{"num_hidden_layers": 15, "hidden_size": 256, "num_attention_heads": 2, "num_key_value_heads": 1, "head_dim": 128, "intermediate_size": 832, "vocab_size": 950, "hidden_act": "swiglu", "norm": "rmsnorm", "norm_place": "pre", "norm_eps": 1e-06, "positions": "rope", "rope_theta": 10000.0, "rope_fraction": 1.0, "qk_norm": false, "attn_scale": 0.0884, "bias": "all", "tie_word_embeddings": false, "parallel_block": false, "init": "uniform", "init_std_qkv": 0.0406, "init_std_o": 0.00742, "init_std_up": 0.0406, "init_std_down": 0.00411, "optimizer": "adam_variant", "learning_rate": 0.000938, "beta1": 0.9, "beta2": 0.95, "weight_decay": 0.076, "lr_head": 0.0104, "max_grad_norm": 2.0, "warmup_steps": 292, "schedule": "wsd", "decay_fraction": 0.826, "decay_shape": "sqrt", "final_lr_fraction": 0.1, "batch_tokens": 65536, "max_seq_len": 512, "doc_mask": true, "train_tokens": 638600000, "max_steps": 9745, "dataset": "wikipedia_en"}
MLP neurons of a small language model. Each row is named by its layer, matrix (gate and up: input weights) and neuron, and shows model dimensions 16-79. Each number is 200 + 20 x the weight over its row's rms, rounded and kept within 0 to 999. A neuron's up and down rows have the sign that makes its largest values positive.
A block is one neuron, or neurons of one layer that tend to fire together. Before each block is what it responds to, as a language model described it from the Wikipedia text at the highest values.

Mid-word letter pieces
L10.gate15,199,195,233,248,176,194,216,205,223,195,193,215,183,188,226,175,202,192,187,169,237,185,172,216,155,218,206,209,217,194,221,169,201,189,206,236,184,177,202,231,224,192,169,176,180,180,182,192,228,191,214,218,189,202,181,186,205,235,215,191,198,222,194,166
L10.up15,185,191,201,156,194,217,240,185,216,220,203,215,170,183,243,211,218,211,191,214,200,236,174,200,216,201,209,174,197,194,185,196,205,220,201,184,190,230,192,227,210,216,195,201,210,184,182,191,212,222,195,217,229,205,168,186,192,237,181,169,208,200,216,199
L10.gate170,185,184,201,190,187,194,203,226,196,224,216,158,173,212,170,175,179,184,203,183,186,227,218,211,169,236,211,237,215,199,207,164,236,196,200,226,210,218,168,206,169,173,186,195,191,176,220,214,208,219,201,200,177,201,198,187,170,227,204,177,179,167,205,194
L10.up170,177,216,183,224,224,223,215,187,168,180,197,193,190,204,217,207,159,200,218,227,215,186,216,232,189,169,223,224,193,186,212,197,209,202,181,214,196,178,183,230,224,218,215,191,192,231,180,198,225,143,147,219,210,246,200,188,180,205,211,183,204,189,218,211
L10.gate238,174,211,226,203,201,182,223,196,175,184,213,215,214,210,200,207,200,204,206,193,198,219,218,164,218,188,203,213,188,208,207,174,220,219,199,203,249,192,178,207,233,172,176,189,178,186,207,208,199,224,211,205,170,218,189,195,222,204,220,207,162,196,223,164
L10.up238,181,189,183,230,176,196,239,184,220,228,192,207,209,162,196,217,169,216,164,205,199,194,213,204,213,160,192,203,206,209,209,232,188,187,221,216,230,183,162,192,190,203,222,180,203,181,220,176,195,191,217,229,217,158,186,222,191,207,172,228,180,211,189,200
L10.gate399,178,208,203,177,180,202,224,206,227,224,179,221,182,230,178,181,158,198,172,226,187,176,186,200,197,189,228,219,163,210,212,162,197,207,184,220,185,165,214,191,170,167,196,228,245,200,211,187,167,181,178,214,215,207,202,191,232,197,170,196,201,186,180,186
L10.up399,183,195,180,206,234,172,197,203,196,194,209,193,204,195,178,196,203,203,164,218,199,199,186,161,210,185,188,219,205,183,175,191,190,201,218,185,214,214,188,182,196,171,202,207,196,178,156,187,195,179,202,186,217,186,236,210,214,173,225,218,184,211,171,197

Word-ending pieces after apostrophe
L7.gate19,184,184,171,221,215,192,201,229,198,199,186,204,218,220,185,178,189,184,207,156,164,199,198,173,184,178,220,192,175,190,200,189,217,210,167,211,223,198,165,201,166,189,207,181,192,198,157,235,195,197,201,200,192,183,171,206,202,198,198,207,159,232,225,232
L7.up19,186,202,214,252,184,207,208,177,185,163,167,219,204,165,183,211,180,207,194,181,192,167,196,203,177,172,197,184,183,201,215,190,162,177,194,209,182,168,157,199,201,220,191,237,175,234,189,220,208,172,218,211,185,188,214,221,203,205,195,195,212,191,203,203
L7.gate247,201,166,218,176,190,206,194,190,199,205,180,164,202,199,182,187,178,173,207,200,205,180,179,194,218,220,181,211,220,222,203,180,201,190,226,185,228,181,184,232,203,197,182,186,224,200,234,220,189,179,178,192,224,179,243,180,202,178,179,184,235,195,209,183
L7.up247,205,178,195,205,204,197,177,178,190,201,233,221,209,198,190,214,219,183,188,216,180,236,187,196,201,214,226,181,232,226,235,172,209,228,196,199,205,184,181,193,206,163,180,186,229,202,225,215,192,197,193,226,191,175,196,192,196,223,220,207,194,172,211,194
L7.gate291,238,172,211,169,176,210,202,171,201,173,177,243,205,206,210,229,190,223,209,213,183,221,214,187,188,206,191,174,182,190,198,190,187,168,196,170,224,176,225,180,180,189,167,183,233,216,211,232,174,154,192,211,187,217,212,192,173,166,203,169,214,231,204,186
L7.up291,202,167,176,220,223,198,193,214,200,205,220,206,184,186,193,215,210,203,171,196,231,205,221,196,212,226,188,204,173,172,181,212,221,195,190,195,219,182,174,212,236,185,221,214,180,207,222,188,216,168,176,155,204,192,215,233,184,155,209,214,210,191,184,207
L7.gate308,217,200,223,180,214,195,183,197,197,213,223,194,182,204,174,209,182,182,203,208,181,197,213,184,170,197,186,205,190,197,219,230,213,201,213,162,187,181,173,179,202,238,204,170,203,176,196,176,231,227,214,164,197,203,202,173,219,227,157,205,183,147,219,205
L7.up308,205,219,180,190,175,211,199,197,227,224,180,185,196,201,218,184,237,189,189,205,163,183,220,218,182,184,187,204,227,210,206,214,207,212,209,155,179,190,193,230,179,217,191,211,197,180,193,204,223,231,202,177,186,244,184,218,201,224,175,189,217,212,218,227
L7.gate367,186,229,188,197,216,190,195,201,221,185,173,186,189,170,175,207,186,219,228,193,214,226,195,199,173,195,195,208,225,190,204,174,178,210,197,202,226,160,186,200,188,216,178,169,205,194,170,220,164,216,202,193,197,153,209,191,194,178,183,205,196,212,185,187
L7.up367,217,196,200,187,208,221,190,228,212,187,189,231,193,183,221,218,175,232,194,194,230,219,202,171,194,200,182,190,149,205,222,215,231,198,213,199,207,166,202,216,211,204,169,167,224,167,197,195,217,208,226,203,248,222,160,201,186,195,194,194,213,208,199,193
L7.gate515,174,194,228,206,187,208,178,212,185,200,199,226,198,216,213,216,195,217,184,190,188,197,194,172,195,202,213,163,194,207,219,207,244,167,188,209,206,200,168,203,180,180,214,205,205,200,173,222,196,211,185,244,211,158,225,217,205,218,201,186,172,187,212,208
L7.up515,220,229,210,219,193,204,191,180,214,211,202,189,204,216,200,234,229,177,198,190,209,177,222,201,190,203,230,165,207,200,203,222,169,203,204,172,209,207,216,198,215,216,204,188,178,224,203,240,192,167,181,222,214,191,201,200,198,207,219,191,225,208,232,199
L7.gate628,191,206,199,161,194,155,202,219,193,190,170,196,195,210,215,228,216,215,194,193,184,207,204,184,235,186,218,197,220,233,205,183,179,235,179,222,182,220,192,202,173,208,222,185,212,196,181,178,209,234,219,200,193,183,186,178,235,204,197,208,200,195,184,207
L7.up628,170,204,204,205,190,195,148,221,192,195,196,179,181,192,189,198,236,191,237,228,222,214,231,168,175,189,173,167,167,251,213,221,195,212,199,197,196,189,197,218,223,214,205,180,216,232,165,224,179,221,173,171,162,187,220,173,191,221,191,219,207,195,171,184
L7.gate823,173,177,198,227,197,209,191,169,187,199,200,179,213,220,214,209,203,183,219,162,201,202,201,194,172,177,174,169,218,233,207,184,186,203,178,194,223,188,205,148,177,224,187,194,193,197,185,204,235,188,165,199,215,165,206,222,211,214,209,219,156,222,182,231
L7.up823,173,159,157,227,210,228,200,210,203,207,203,184,171,225,189,209,201,157,195,184,236,220,208,173,172,237,204,186,179,203,199,234,200,207,242,204,214,165,200,192,195,237,198,223,191,199,208,207,224,225,199,200,188,189,167,204,203,205,163,199,189,252,218,211

Mid-word ou and apostrophes
L7.gate27,187,225,205,222,205,230,245,185,206,209,192,201,207,213,205,207,196,189,245,229,221,192,225,195,231,173,201,210,193,222,215,183,231,232,184,202,181,184,206,193,207,162,194,187,165,213,221,175,203,205,209,195,168,189,185,173,175,159,230,183,194,219,189,197
L7.up27,172,232,198,160,220,218,160,203,197,235,186,221,224,222,214,225,200,233,184,219,183,193,251,175,200,201,208,204,204,202,240,150,201,175,156,175,203,186,206,197,218,167,230,215,233,195,207,163,220,190,187,217,192,158,190,189,224,194,205,175,219,204,218,198
L7.gate142,212,206,155,158,179,178,212,218,217,185,184,209,180,208,207,190,187,229,225,221,199,213,197,218,174,182,203,170,229,179,204,210,224,209,198,186,207,210,187,186,173,239,195,201,205,216,160,182,237,161,189,175,185,188,197,186,214,194,209,171,152,217,151,204
L7.up142,167,194,176,228,182,200,204,226,176,197,195,212,212,176,197,175,188,226,198,197,219,197,205,242,195,237,189,215,193,197,200,196,198,177,211,157,204,212,183,179,185,182,179,192,181,211,159,165,162,189,196,179,174,191,200,182,172,184,202,158,214,210,168,198
L7.gate309,197,205,190,216,216,198,198,217,225,218,202,233,224,219,175,194,200,200,220,198,210,212,222,196,188,206,213,171,220,196,209,169,179,230,183,163,188,207,218,168,187,206,212,204,160,181,210,210,196,188,158,170,194,193,212,206,217,215,189,216,143,214,181,235
L7.up309,164,171,174,212,173,192,199,181,217,175,175,219,215,190,207,187,225,203,171,203,178,201,187,200,229,168,213,177,192,186,182,201,201,208,213,188,184,186,224,225,212,217,181,159,216,192,189,176,187,194,184,200,201,202,229,207,228,197,171,183,187,229,190,194
L7.gate391,183,173,205,218,199,211,204,204,196,181,179,179,243,168,188,178,195,190,186,166,169,202,171,179,191,206,208,210,180,199,195,207,202,236,184,181,164,192,190,161,192,196,186,204,174,192,172,212,172,196,206,184,190,221,196,240,194,243,209,177,228,177,225,213
L7.up391,189,179,216,249,232,201,176,228,207,241,171,187,177,156,176,174,226,209,189,179,223,214,191,201,171,168,207,217,183,211,224,229,188,211,222,192,170,191,188,217,191,189,228,173,173,173,199,210,228,219,197,224,192,182,195,181,201,187,171,168,239,223,202,213
L7.gate458,199,215,153,175,202,170,158,161,189,192,200,201,212,214,223,165,182,206,190,169,196,237,223,184,212,212,227,177,228,192,222,200,197,167,169,216,238,189,171,192,180,170,181,222,227,209,199,202,172,186,204,210,162,212,199,175,197,213,241,201,231,218,131,183
L7.up458,187,234,211,209,160,174,183,246,229,216,202,200,211,215,206,198,216,193,171,196,232,222,208,184,185,178,198,205,190,190,206,186,189,180,178,189,185,192,206,215,228,215,205,237,189,186,195,198,230,174,241,239,234,212,182,188,196,199,206,160,187,180,204,167
L7.gate641,240,181,219,209,178,207,200,204,208,188,207,219,215,198,198,186,202,220,182,205,191,173,202,199,199,195,213,193,223,199,226,183,193,204,163,202,168,184,196,228,194,229,177,220,193,175,169,215,206,194,170,188,208,216,221,204,223,248,207,194,187,173,206,219
L7.up641,210,192,240,203,210,189,212,178,193,216,184,199,168,208,195,175,191,191,193,226,181,172,192,213,161,182,219,204,213,159,202,169,205,220,227,161,211,228,202,211,188,203,195,171,189,152,179,231,224,232,188,214,199,175,167,246,206,200,202,169,165,203,182,215
L7.gate788,224,156,185,166,214,198,188,183,168,183,214,230,180,200,171,171,210,204,192,225,194,204,207,182,180,218,226,222,215,218,214,195,208,169,212,173,221,192,229,205,202,197,162,219,190,195,199,187,219,177,197,231,179,196,190,177,195,199,197,179,176,185,201,175
L7.up788,173,188,169,235,215,192,182,190,190,204,206,161,193,184,187,193,194,174,207,203,217,192,231,200,209,217,215,210,188,192,191,197,207,186,167,156,191,206,230,196,237,159,192,243,177,191,158,197,186,229,180,201,194,206,231,225,173,207,225,207,185,198,164,205
L7.gate811,175,201,187,203,180,225,197,184,231,215,207,203,184,163,191,222,219,217,215,200,216,213,185,195,170,219,212,225,170,205,203,202,217,183,214,197,161,189,230,190,224,203,194,170,223,195,213,177,201,221,165,189,235,200,179,213,216,183,187,229,211,231,233,173
L7.up811,205,200,197,205,195,212,167,183,159,146,207,167,172,206,202,210,204,221,197,197,229,214,185,210,218,197,206,226,220,201,199,203,164,167,179,205,216,209,206,197,164,182,186,177,203,218,193,163,202,176,213,214,197,189,196,187,170,165,199,218,174,183,202,188

Title-closing equals and word middles
L8.gate537,184,168,176,187,221,196,215,203,204,206,215,187,209,200,196,167,188,183,178,183,203,239,186,197,197,226,205,198,223,186,234,201,170,232,179,239,210,197,210,198,193,217,179,188,183,189,208,180,187,215,224,171,190,210,193,191,191,183,201,161,181,217,178,223
L8.up537,185,215,191,209,199,223,209,162,227,228,210,216,170,204,204,223,212,195,226,198,212,196,192,180,223,190,177,192,217,216,186,197,181,184,201,199,174,238,186,197,161,185,212,152,168,176,190,156,225,187,205,178,197,228,220,171,186,183,178,166,141,154,159,194
L8.gate764,165,167,194,220,240,162,183,185,242,187,206,200,199,197,202,219,202,182,173,153,241,220,210,243,194,195,181,211,216,187,210,167,211,214,218,221,214,207,210,224,187,214,210,193,172,202,221,177,214,202,197,199,188,210,199,233,224,201,166,192,160,188,191,197
L8.up764,239,228,212,223,197,200,189,233,202,205,157,174,219,192,191,216,211,205,205,206,202,173,229,205,179,227,171,184,178,248,217,219,206,151,206,176,185,216,185,206,212,192,215,191,191,223,175,173,219,205,183,209,214,223,198,205,195,179,202,179,186,186,180,171

Mid-word fragment tokens
L10.gate69,210,234,188,226,185,203,218,241,175,216,183,221,174,188,211,170,218,215,173,187,222,221,200,221,162,198,197,210,213,224,193,235,169,211,212,192,211,177,220,179,211,214,171,218,166,235,175,181,208,190,201,198,205,165,204,212,227,223,203,218,192,233,176,189
L10.up69,177,214,209,208,180,210,177,213,202,213,161,187,188,216,211,174,183,177,174,180,233,199,178,199,214,219,217,177,182,218,196,212,224,208,179,210,189,208,193,213,182,189,186,188,190,195,213,212,193,163,201,194,191,183,173,205,174,226,224,185,232,193,211,198
L10.gate271,199,237,215,214,189,171,169,184,202,184,195,174,186,205,189,215,207,196,203,194,229,222,173,222,171,222,209,202,222,219,189,183,196,202,203,196,222,185,184,217,227,187,206,183,216,227,221,209,209,223,196,176,206,208,191,187,215,233,192,182,166,180,202,220
L10.up271,212,183,233,205,196,172,187,196,195,200,171,196,167,256,194,223,182,180,222,203,191,198,201,220,188,192,183,225,200,196,183,218,236,164,214,203,191,178,196,176,154,208,189,181,199,210,180,219,210,177,210,201,200,194,204,191,202,196,212,180,196,200,179,178
L10.gate431,174,217,212,212,200,199,199,176,181,194,200,213,240,213,208,207,205,183,178,209,200,185,189,221,165,166,167,201,199,187,200,186,179,220,182,195,229,167,212,168,193,189,211,209,194,200,194,211,183,216,203,158,198,154,187,228,189,197,187,211,202,198,185,183
L10.up431,206,185,209,176,185,182,209,175,223,214,196,207,251,169,208,183,175,173,192,175,204,206,187,209,202,191,208,214,189,207,172,185,194,231,205,217,218,206,202,245,210,186,223,224,188,208,193,242,220,199,175,212,170,191,215,160,180,213,229,213,169,173,159,189
L10.gate448,206,176,190,185,237,168,201,171,207,201,230,249,220,239,194,217,252,199,183,190,225,218,192,204,164,205,181,194,215,235,203,216,201,192,197,178,201,186,164,205,223,195,194,211,178,215,177,204,188,189,175,156,200,176,195,204,209,174,220,204,208,200,213,216
L10.up448,225,180,203,226,190,189,192,210,215,216,170,192,225,227,195,195,217,148,201,234,188,206,168,204,196,206,183,195,200,209,197,237,196,234,162,155,214,184,179,180,187,220,203,198,205,189,227,192,203,188,176,194,186,187,192,208,168,211,228,205,194,169,194,223

Possessive s and word-interior pieces
L8.gate173,217,199,189,218,213,221,212,229,218,172,200,200,203,229,233,180,200,175,213,190,196,194,229,208,178,227,201,213,175,207,177,208,183,193,230,192,180,179,200,212,182,167,179,198,221,218,226,209,233,204,214,178,230,198,192,169,217,212,196,179,201,263,219,200
L8.up173,191,226,197,232,199,239,192,224,177,194,223,161,184,203,182,183,210,194,205,216,189,195,155,193,187,169,214,220,171,208,205,218,203,199,168,209,213,205,196,189,156,188,223,203,196,235,193,213,169,204,188,190,211,163,185,216,200,219,190,172,204,172,213,183
L8.gate479,200,164,201,175,201,204,223,223,197,163,196,175,196,172,190,173,180,216,178,220,228,224,224,223,177,217,176,200,204,196,192,205,208,215,224,223,226,195,180,182,181,217,187,197,181,223,192,206,197,199,241,188,196,211,212,202,171,196,212,221,185,190,218,173
L8.up479,173,226,162,195,188,221,225,225,193,220,215,234,194,157,210,169,197,200,208,225,177,214,167,218,195,223,190,203,189,187,198,188,211,198,196,184,184,222,190,233,190,186,215,195,200,213,225,182,233,208,212,238,196,193,167,175,165,219,179,196,198,201,195,222

Word-final suffix pieces
L10.gate432,227,190,199,163,225,210,181,205,202,197,197,217,197,220,207,213,170,195,169,219,175,174,180,219,205,191,201,228,184,193,169,173,196,196,188,210,203,178,176,197,197,200,165,214,200,202,234,207,188,188,165,236,212,218,173,183,172,214,192,234,228,210,241,202
L10.up432,207,209,187,196,195,191,188,190,203,216,172,167,181,187,197,178,192,190,181,226,204,204,187,200,202,234,180,207,171,204,173,235,210,204,196,148,219,198,217,217,208,177,167,226,214,182,231,194,193,201,193,216,184,206,185,185,195,181,195,187,165,233,199,201
L10.gate497,189,226,182,205,217,213,242,225,191,219,170,205,188,219,231,185,207,232,210,255,199,161,217,186,194,187,191,170,214,193,193,172,202,180,211,190,197,168,177,181,208,199,227,194,249,180,239,221,204,181,209,222,227,167,193,178,219,222,201,173,203,243,244,211
L10.up497,217,192,174,176,216,176,210,210,172,223,161,205,207,164,201,196,236,185,193,201,205,217,217,220,186,231,210,193,201,175,176,208,217,204,181,185,197,213,199,189,201,208,176,187,223,205,209,202,205,237,190,164,237,196,218,190,214,180,196,217,183,186,182,182
L10.gate507,208,224,175,190,224,192,180,209,170,205,151,211,226,229,186,199,246,215,239,202,216,219,183,192,197,219,188,180,171,213,226,195,222,188,193,192,189,226,204,169,200,175,203,220,183,168,211,209,206,172,159,190,215,189,203,182,208,222,200,202,202,231,197,203
L10.up507,183,207,213,232,219,208,198,212,209,241,202,205,199,197,206,172,223,213,204,180,195,210,168,178,215,179,194,175,208,226,194,193,195,163,212,233,197,215,169,208,167,198,199,191,196,217,188,212,175,206,186,224,240,206,208,187,233,194,204,195,226,178,221,223
L10.gate723,209,193,220,172,233,186,184,208,182,214,188,224,195,244,224,209,204,191,180,186,207,206,220,191,175,205,216,218,205,210,240,225,219,184,190,201,205,204,197,190,181,173,225,197,190,192,190,200,203,228,178,189,202,214,193,161,189,191,188,174,205,233,188,199
L10.up723,207,167,211,244,217,189,189,193,203,173,179,211,242,195,191,208,198,197,184,173,184,224,226,212,224,209,206,212,229,201,215,225,177,202,198,213,218,200,226,181,178,168,179,199,152,210,207,236,206,184,218,204,175,175,217,195,165,238,224,180,185,221,215,171

Possessive apostrophe, mid-word pieces
L8.gate48,187,192,161,203,198,202,202,166,183,199,165,157,174,220,216,165,217,237,197,213,219,199,200,190,191,189,172,231,185,214,210,190,167,176,215,208,189,169,189,203,231,185,160,152,180,198,193,185,194,225,178,229,224,179,169,188,206,178,205,201,206,187,181,237
L8.up48,162,217,241,212,179,218,204,204,192,205,200,200,234,208,170,225,218,178,217,240,220,209,175,237,202,212,181,193,184,172,217,201,233,225,229,190,231,195,201,208,209,207,200,216,207,199,196,165,217,238,176,225,191,187,198,192,213,187,193,233,209,209,188,201
L8.gate675,212,209,203,190,207,228,185,230,191,195,163,215,224,205,169,201,186,243,210,197,194,186,187,210,190,205,217,178,219,193,224,180,207,178,214,209,200,179,203,179,195,179,168,186,196,191,209,197,181,194,206,234,173,168,176,204,195,213,187,173,175,183,190,213
L8.up675,175,189,178,198,186,179,195,203,163,224,154,221,169,204,198,195,176,196,204,157,160,200,165,215,212,184,187,199,221,234,224,225,204,214,210,159,199,180,194,173,212,203,230,172,224,175,184,187,237,203,231,183,223,224,177,204,194,201,198,224,200,187,208,184

Article title closer
L7.gate49,183,205,192,177,208,204,185,205,182,164,208,195,178,189,209,173,203,180,202,195,180,214,177,194,242,212,227,226,170,186,198,208,206,189,177,173,191,215,209,215,215,183,178,173,150,179,176,209,218,235,192,211,181,162,182,175,196,192,204,181,159,185,211,204
L7.up49,207,221,215,183,227,228,212,182,156,208,155,177,191,202,209,212,180,195,182,192,208,208,212,229,199,225,188,210,202,202,238,186,199,177,199,161,216,197,191,191,191,190,176,199,188,210,209,190,202,200,222,215,190,248,193,168,216,195,188,229,181,201,185,215
L7.gate153,206,198,243,192,196,198,179,212,195,199,214,200,233,171,191,183,205,188,186,215,217,204,214,214,174,212,170,203,194,185,206,175,177,225,185,172,161,223,187,201,222,221,215,154,169,197,208,214,208,211,222,199,185,190,171,194,196,179,177,193,199,183,237,228
L7.up153,228,187,172,218,196,173,219,206,216,193,213,202,177,187,184,226,212,215,205,213,219,222,212,202,192,208,233,177,201,183,205,217,172,216,182,229,226,198,209,177,205,228,214,145,195,233,168,201,194,155,201,196,177,188,226,229,240,185,168,222,229,219,211,226
L7.gate539,214,207,164,229,186,180,183,197,201,211,226,166,219,214,229,185,181,185,164,186,164,234,210,184,161,188,198,215,217,205,195,211,222,193,186,174,211,228,199,163,205,172,208,177,188,218,224,188,213,177,195,181,198,176,189,208,228,219,189,211,188,209,205,197
L7.up539,200,236,209,205,191,217,174,195,200,196,185,195,198,162,204,231,185,212,187,199,185,212,201,211,164,198,195,211,182,183,205,206,183,193,202,212,197,212,208,221,194,208,179,190,219,233,214,216,191,191,228,193,179,198,145,173,183,174,191,157,210,168,196,214
L7.gate616,188,207,199,163,235,217,152,229,202,208,192,209,210,224,180,198,200,206,197,168,187,216,211,200,180,197,207,193,202,162,240,178,186,214,209,248,192,219,186,192,202,203,164,218,193,190,196,194,180,170,218,181,220,181,232,152,191,181,181,202,213,194,215,194
L7.up616,165,203,188,216,177,228,195,218,224,194,203,183,220,214,190,181,204,220,202,217,231,155,212,225,218,182,178,214,224,185,196,197,173,241,164,233,179,200,202,228,205,211,199,182,174,188,206,165,175,182,214,220,175,191,178,170,212,198,210,219,167,196,228,186
L7.gate647,219,168,174,205,175,162,165,209,199,179,168,168,220,185,183,195,229,192,186,215,197,211,201,222,172,215,201,222,204,180,202,208,225,209,162,175,209,204,206,158,194,187,218,189,183,196,216,220,190,176,214,192,218,174,186,174,158,214,213,213,188,227,207,215
L7.up647,188,189,233,212,190,215,174,187,188,186,164,175,184,149,185,228,198,146,195,194,229,219,220,207,171,206,182,201,206,184,231,213,199,187,196,196,185,215,199,191,195,190,194,185,227,171,197,195,230,204,199,206,211,176,179,180,192,236,191,202,173,204,190,230
L7.gate752,178,197,214,182,210,199,205,224,163,188,195,215,190,169,218,202,200,198,206,190,179,222,169,192,206,194,173,186,225,180,169,212,207,199,213,216,170,216,161,225,180,216,193,188,186,215,200,191,195,181,210,184,195,199,180,207,189,185,181,205,196,243,191,206
L7.up752,172,168,225,179,212,216,198,214,176,224,209,176,221,192,175,203,186,210,222,200,176,197,209,237,175,195,220,191,183,168,202,214,195,220,194,168,209,177,182,191,203,228,185,210,220,188,207,202,180,166,186,207,212,204,218,180,187,170,219,185,186,242,183,199
L7.gate774,210,172,194,188,191,212,175,202,192,209,178,206,179,175,216,192,206,196,223,219,166,217,227,174,191,189,240,217,230,170,239,158,163,188,207,205,181,226,232,153,198,184,185,213,220,205,170,194,228,175,206,217,193,192,196,200,185,207,211,175,172,176,181,212
L7.up774,214,201,179,207,217,199,201,204,191,184,205,227,230,172,172,213,210,210,218,174,232,206,187,238,177,198,201,230,174,176,184,240,211,169,160,227,211,231,218,216,174,188,209,195,179,208,220,197,215,182,217,210,226,176,196,224,192,246,176,201,171,203,215,241
L7.gate795,214,193,162,227,248,173,204,182,204,173,191,254,204,220,205,224,233,197,190,197,166,155,196,225,201,189,194,215,207,224,221,161,177,221,161,173,192,180,177,196,181,188,187,227,167,189,231,182,209,221,226,177,186,178,174,188,184,175,208,245,211,224,172,188
L7.up795,176,200,202,182,212,231,187,197,187,211,189,200,215,202,220,176,185,213,180,205,223,207,183,205,191,237,192,196,192,194,220,189,168,225,186,197,201,200,195,184,190,198,196,193,159,193,245,184,196,222,182,185,207,211,208,191,203,231,211,196,182,247,163,197